{
  "intermediate_size": 1728,
  "vocab_size": 35868,
  "norm_place": "pre",
  "positions": "rope",
  "attn_scale": 0.125,
  "init_std_qkv": 0.0207,
  "init_std_down": 0.00266,
  "max_grad_norm": 2.0,
  "decay_shape": "pow",
  "batch_tokens": 262144,
  "z_loss": 1e-05,
  "train_tokens": 1076000000,
  "dataset": "wikipedia_en"
}
MLP neurons of a small language model. Each row is named by its layer, matrix (gate and up: input weights) and neuron, and shows model dimensions 170-297. Each number is 128 + 24 x the weight over its row's rms, rounded and kept within 0 to 255. Numbers have three digits each. A neuron's up and down rows have the sign that makes its largest values positive.
A block is one neuron, or neurons of one layer that tend to fire together. After each block is what it responds to, as a language model described it from the Wikipedia text at the highest values.

L6.gate1611:115113129117123141137137196147106124116144094069116099129150153054159132118155123167151134122152115154117106130123119099118089111131177144119137134121095096134094136140115140105096129125113110136121152150125146155135143109143138105130122112134137125164126140106135119136151099149133201152147110141152129141136118110093129164088131134113162143081158140164103131128088129147128101131156
L6.up1611:121140153122125103157125159139136148194130126103153125122123146105110100095136089132141120113134165142110101130126140119109112125123146147105137124175185142144113116130127113170169150159139155164099158116146141127139113128142108132114126101142078141139111108127141150118103137119101123149203138117105114119121128158098158137133115131103165164150157119133110113107106127126152118146160
Responds to: Abstract head nouns right after "the" (or an adjective) that begin an "X of Y" phrase, such as the success of, the use of, the age of.

L2.gate434:130103160105104115132108092128131110131116146147122178140141154102147114131150124080114157087158147144129132165131119140117123116096139127117140162083090139098137157139114097148127140098111151137150106157142171111106133146174102111132108107139136141121145106077122112172148155109134112117055130144113119171143107092135145136136123145126113145110134112110080082081141107112140139097133
L2.up434:126122138171102178194132129105084158142098162127118105122142095124145168129136136125139112113143081159090121091150167150152120104135138100185163118131116146096160092165154118146107102131131136144139131094134136136139156169175137144140165117088153102084093112122150136130159104116112122152139111101169138137134140108127128153173143091111129117100146117083130123145147165130172139131173
L2.gate517:145153158108092137129143101115108086136110156095120113112161095114096131125146146138118143107148105136107027111139111139117166123095090098123148157090152141160098122164078090072128168142130150150101132114130137128151157105150171150171132155129129139112145126103153152121106132131158128110149094128149100171114147158087139118140137124116158135133100171157142150113140116106180124179113
L2.up517:191133129128140158163130127132130102163148103115142117111110093129097118165121122114082135134144116121076160124105149118117143116097128127163160116131139126082099114102134124177118124179117109159090103074173132125118130118185138173130107081134122147092108142138135146150141094067104136124131130156091092110102180124105126090127193120102128101092147125123105105124181148107120116068119
L2.gate564:125121102131107121147115193160145155128093138127173127150145146132100139113108112148111120150158122145082128145122132125130108124131116117122151121139192128112128124156129138126103132122120137169140130137096108109153147113127119159133137114120108125135135120133127123170101130144113094130134105146118115133155158126135143074159166085096138134130147112173071140157105177108149103157137
L2.up564:150131160126138082122107081160134125109111151133125131105127137084128133093056148157102140153119128107118148142122122115148154168102143163131120153140138138113162124165123166162143154162121115135165146146168128114123108134153130172170113126096122158186170098127095153135123111148089130130114145120157124124131138152108142149134108161146070140125110133149123112113081093122100133120159
L2.gate1143:109121098129117137135151085114142098177086108104146172145152145164128112167131147164178095171192083148126111107149133146112152101122130172122134151088099127141120133060145145149147160121095125158097101118085149118163088097060155105116112111113135125120126134151150121121135139115090121113123111147147142133120136108107142120167119114134120062173137137130126124142134123114123116137132
L2.up1143:110118158129142118138126115112087097146099126146083125148110146115113146121105124182137144147117119122135155100124080153152173166095108116143118145154117165118141109131133143121144101150108126163074108168114152161108103124138172145125131114107146144105115121138129166113120119117138165087098146138139150112179119163112128116137109144112116141120137109130154165139096137097058145152170
Responds to: Pipe separators in Wikipedia tables that open a blank or spacer cell, as in party-colour cells before Republican or Democratic, and game-log rows before attendance figures; also "No." column headers.

L4.gate209:139143154150136149145122126167129101143086130090176088155099176097144129115127170115133140145126103148163138086167104114126123111084124144121120133081132164115136172159136100132137098127104161160133138117139147140115098105115086136169171123124103149145148134133172120167125093106101137091169102177137076114163127138121196139140126146172130154143163138104097116103123188095108147163116
L4.up209:102131093153101144147110123136137140140145137121113134139078116123137141131115111129132135128124149151113080123131146133156157163120126116116137170149120125102160183132136102139095115139123173158141168110117113129119151119183132061133093086116151132106150103168118121147126131144121135148167113120134135123134140151086090124138143137150119164130138146124140113153098104148118118076150
L4.gate445:124133157157150133113185199144131116162081166108115167155125131146106107168135110164160136149127124093108140114122126152118093121098106125130147137103106132115179128198139091137165112155098173165156129107165130127116093124139135149135148147095124121086115151104153094125136141116141182124195113143105128115126131105170130121144126100147134169159139182095103188140124138113119098114107
L4.up445:149127129133106150120112117135116122168149148114181120160142123136139129052142130168121150165150180149140108116121100141128134103136158137147088119176088140101154096134095126118135120127076150159108147085114168140138123110074146149104116132145147109094114131145137102116127142140159124103150107148138092095120128096152111130108147165110167121146122115147111102125167134148110160150149
L4.gate781:198113127168101166162101138122150136169149130131142123151128161144145132157084149154147143148110122096114085138126105116092124161123135133136163117122123149118127138146163153150111136158112160163118152119097147155155119137125168125107079158136159120097150127154149106144159139086148169106177095108125109118100130071153137150123141142092127164120178137133123118122122158078120161086117
L4.up781:140079046119139152139131138123123132146077168148190146152128160124139163107151149114151126145131131144103139161142094141089129135126133149119146112131122145153163096109113108119116162152088137146119161133077127130102083079141132150118160097117160129121164120128153108107151078103131154132139134154113089131153146120154128163124165107144107113156161118152111179103138154064112134118143
L4.gate1077:191113118165078143120075151144128149142096095092124141118137125131084126122082125134141145142151153148083119110107130111142130137122145130142171145131127128117128077160132124159132099148115113157151128141119148166129152101080116127143138131171149157121134088114143100119097151151134139104135101099135091150140114142135160111102150128105131121139162092111115173121120187147087113133093
L4.up1077:118113098154119169138147131158099113130106188128127125118110114157145158106125122099150115111168116117124131100095141104108131107071126119160131175188107147122098180084111140123150099108114156149132186142140202096130119114150138116103100134137160112131141121098116113114139102125157133115147125166109138162139140131083127105106117145134128191100127130164101155088143142131108110108127
Responds to: Pipe separators starting table cells, often after a blank or empty cell (| | Labor, | Team | 1), plus opening parentheses after sentences or phrases.

L2.gate575:132118115120123113132143131111125107123134140104081150130116186112126133088153152104100102094113097142108155144118143117146131135121139149114077152135136106054123142145111143147118101083122089135140102172085132094111141118127168122126122136128125129108115123134147144176110155115135127128155083170135145135104119084171120135130115144088117139110104091117156111080090131158120122096127
L2.up575:146165124161096135151140132119115123119148096104123126156127157102146138133086128106147117135107120115133146141089081088131142134087124186099148158086122149120112151111120133135122107163105111157136052138123141171125097138109177112107110119170127125124181063132098128104099141098084110120114098127161171120114135100130156160148123161123103144158088152121134118110162104159145153129131
L2.gate963:144097096112084157138140112142129095100142114076103095147159137152144123132179125138110168101098115104098126128156134130128105154117156138065119125083170074102174116123131104119132128128117100156144130102147108153136130132119121083152127117172114085094112114151118137109131100157128107118165145158160184128136140106104118148110164086128153149131135131108137106119102160088154090102122
L2.up963:097141134145131131115142131121132094124112113124128103137135126114082130158126101142146121064110143128129115169088111138115113113119150160115128122110131136119121132136131102118093134152163140113103129148150143099150108103179120157090081118126120112097113115145119159093174108115108156111101110106142184132116155135121136172138101123093137138117130099132154169140163136111097153102159
L2.gate1174:122145125131123127118151139165134117132136085113123088130155172117119167112103099134166127105143065121119115106126163116181112157134163135111108147144147111068143139163087127138105142137122112090137104095114175101132145098107162097102102130066134132137097108155064134094127129156102172160146118110128153106120159161150185102082098110134135157106136106118107122089114123118126100107164
L2.up1174:127120089137108164146141130137134147127118107154119110098126112145115128136124066122158130115152094175141122137097116140116093129145153078113148131155138123114124157104111105096133137103143121121161113093148135124156137136141113098151142164126086147123122130144100155137146123132113174131165152144147129090118103128170173133138154093147145123121080125155147113085100118116128130123143
L2.gate1202:105150145114091132096113150129163103114135133151137114139159141169139146116122136143136150114133115113122139127145125129123160129177198159120128101126125097096135148104074144135113156136121149131168153116124137072114140117087142112120122113140113138159093158138097113134118089111107138156146079152131152105125133142128144139115109124109145172120101136097123076106105121132116071120149
L2.up1202:101130077140105148130115135122134118127148137176137140120135118109122121108123112132139113106143127116075104078112137136127119168123167138112121169126123102091108166102095103150078106148106165157146119123164163080139108162121106136071114157159086136155122156143099183133184134126129131095154089175185176118146112141141117105112118101127138143131074133134147127127093138134098110144136
Responds to: Common nouns, mostly plural, ending a noun phrase after an article or modifier, such as arrangements, similarities, affiliations, versions.

L4.gate1:190116134141138171136146137136144106161102117112158130160190111133128135141162120157133124140147134145095086125129092091135111134149140161125185166134127115086111119150137126139154108136123146143126103137139110113139118098080114090103097112145077102138134154114106097168148105161126148150160154154076135157137146111098115120142151138117152137161127161126136094132116153104129118103139
L4.up1:164121105123109118136121105140155081143090108151123118098149094174125136115103133108143109129137129136124105108104109080171101154123134143133080134121136160119112169091119125158131088161115133131129140099176106138152087120133151117121119138125103142124155082140150142164176146116079085128189155136128147139145152137106161083132148079122127138178123170185160117137128153094173149129130
L4.gate1345:134118109101140109158163145175114088130115077161120141143138149095155115097142159135158104089127090126121089129133073107127106157121097109113147122141129064066096150132151097116141145129141135110101103164088116137104155093150154087149122166121084162135143106143107093114107107131096114124157136165141095117127121104172101157143140135106121131098125142137140131145117141113159092155112
L4.up1345:112120177110082143113124098109130111116155091108127128155134147122139109135124100135148166160167136153096082152140138155160118128160133094141095100080150150131094133076135149157135168151082131154128141131134162111128212138070120143162131105132095118158166109114117172126101150139147158139150134123141110101116118115125134172125134117128101118093132107159121116127130128107124109154163
L4.gate1425:131082108125079180148134152124097108152120150117141137129170083144131139147128129112132143078157146159188156123147102115138137172117182117143148167140113115147115116134115167148122158137141129168171157119161176158121127118112063114098130121155106115133124137100141100149094123111125128140155132172104120156146139147175148120099141074135138125095146161144146116104112118122153105142136
L4.up1425:120134124142123090101152127134154044117135092142157088166159115148139127129151127143116135144130111170132181102110122068098120140093130154141139171145159109086141127166092142203123121045101102116127125134128178092130134128123154111107156175126099171125110099123123139103150124144125120148158148145096140102094195123114113132180161131125124102088097126137139185146170163151133116153085
L4.gate1617:107100102077080137126109139142146123106129144129129106134101135109182124145108115146105117131123129166130099147135123142143121117124141119116117159122133087095123106134160148131079099117129140159118115122130170112136095148134114074145128119173162083145078146139100151112159117146146166141133121114175151114148096156145163107177116113108085122107131129150149129127102140088098106141218
L4.up1617:103125141131108108121168158156084143134135126112116144128134145123147135127105133092224131122147129157106126113130110146110085103101130101131129144108104139128133137130117115153151146115095127139106145159145182125181096134159102117089118112110152135128139180069149115093128091150100163137119120159098126129138147113122161102106181157125127144103159133123118087136123107143178103128154
Responds to: Noun right after "the" or a possessive that opens a noun phrase, often followed by "of", such as years, number, circumstances, needs.

L6.gate129:124115138121129099131131112158088136116140120175165134141128059099141131135146091116135084166111100129101108115131101127136128133105137126138134152111124122125119177140121082104155126136135141108138091115137118134139080121086102132071160110125131116109137116144153108151138135130149119110127150157122121109147149125192094114157107123141080130104136118135079139097162160118138117140092
L6.up129:122123191154129117150173100087130104139147146128149129117176144077111126143132112150116167159148096150113112124139114102131138149108148132111125098123148115146122119082153109114093127105132153103129154109143137109097131123114162145108102165122130142104142145159145101154116153118142111169104096143174134108129161111143095169093119130069111072111171106068146101139093106173140120146146
Responds to: Table-cell pipe separators after score or result columns in sports and election tables, and "in" after born/died in biographies, as in "born in Oakland".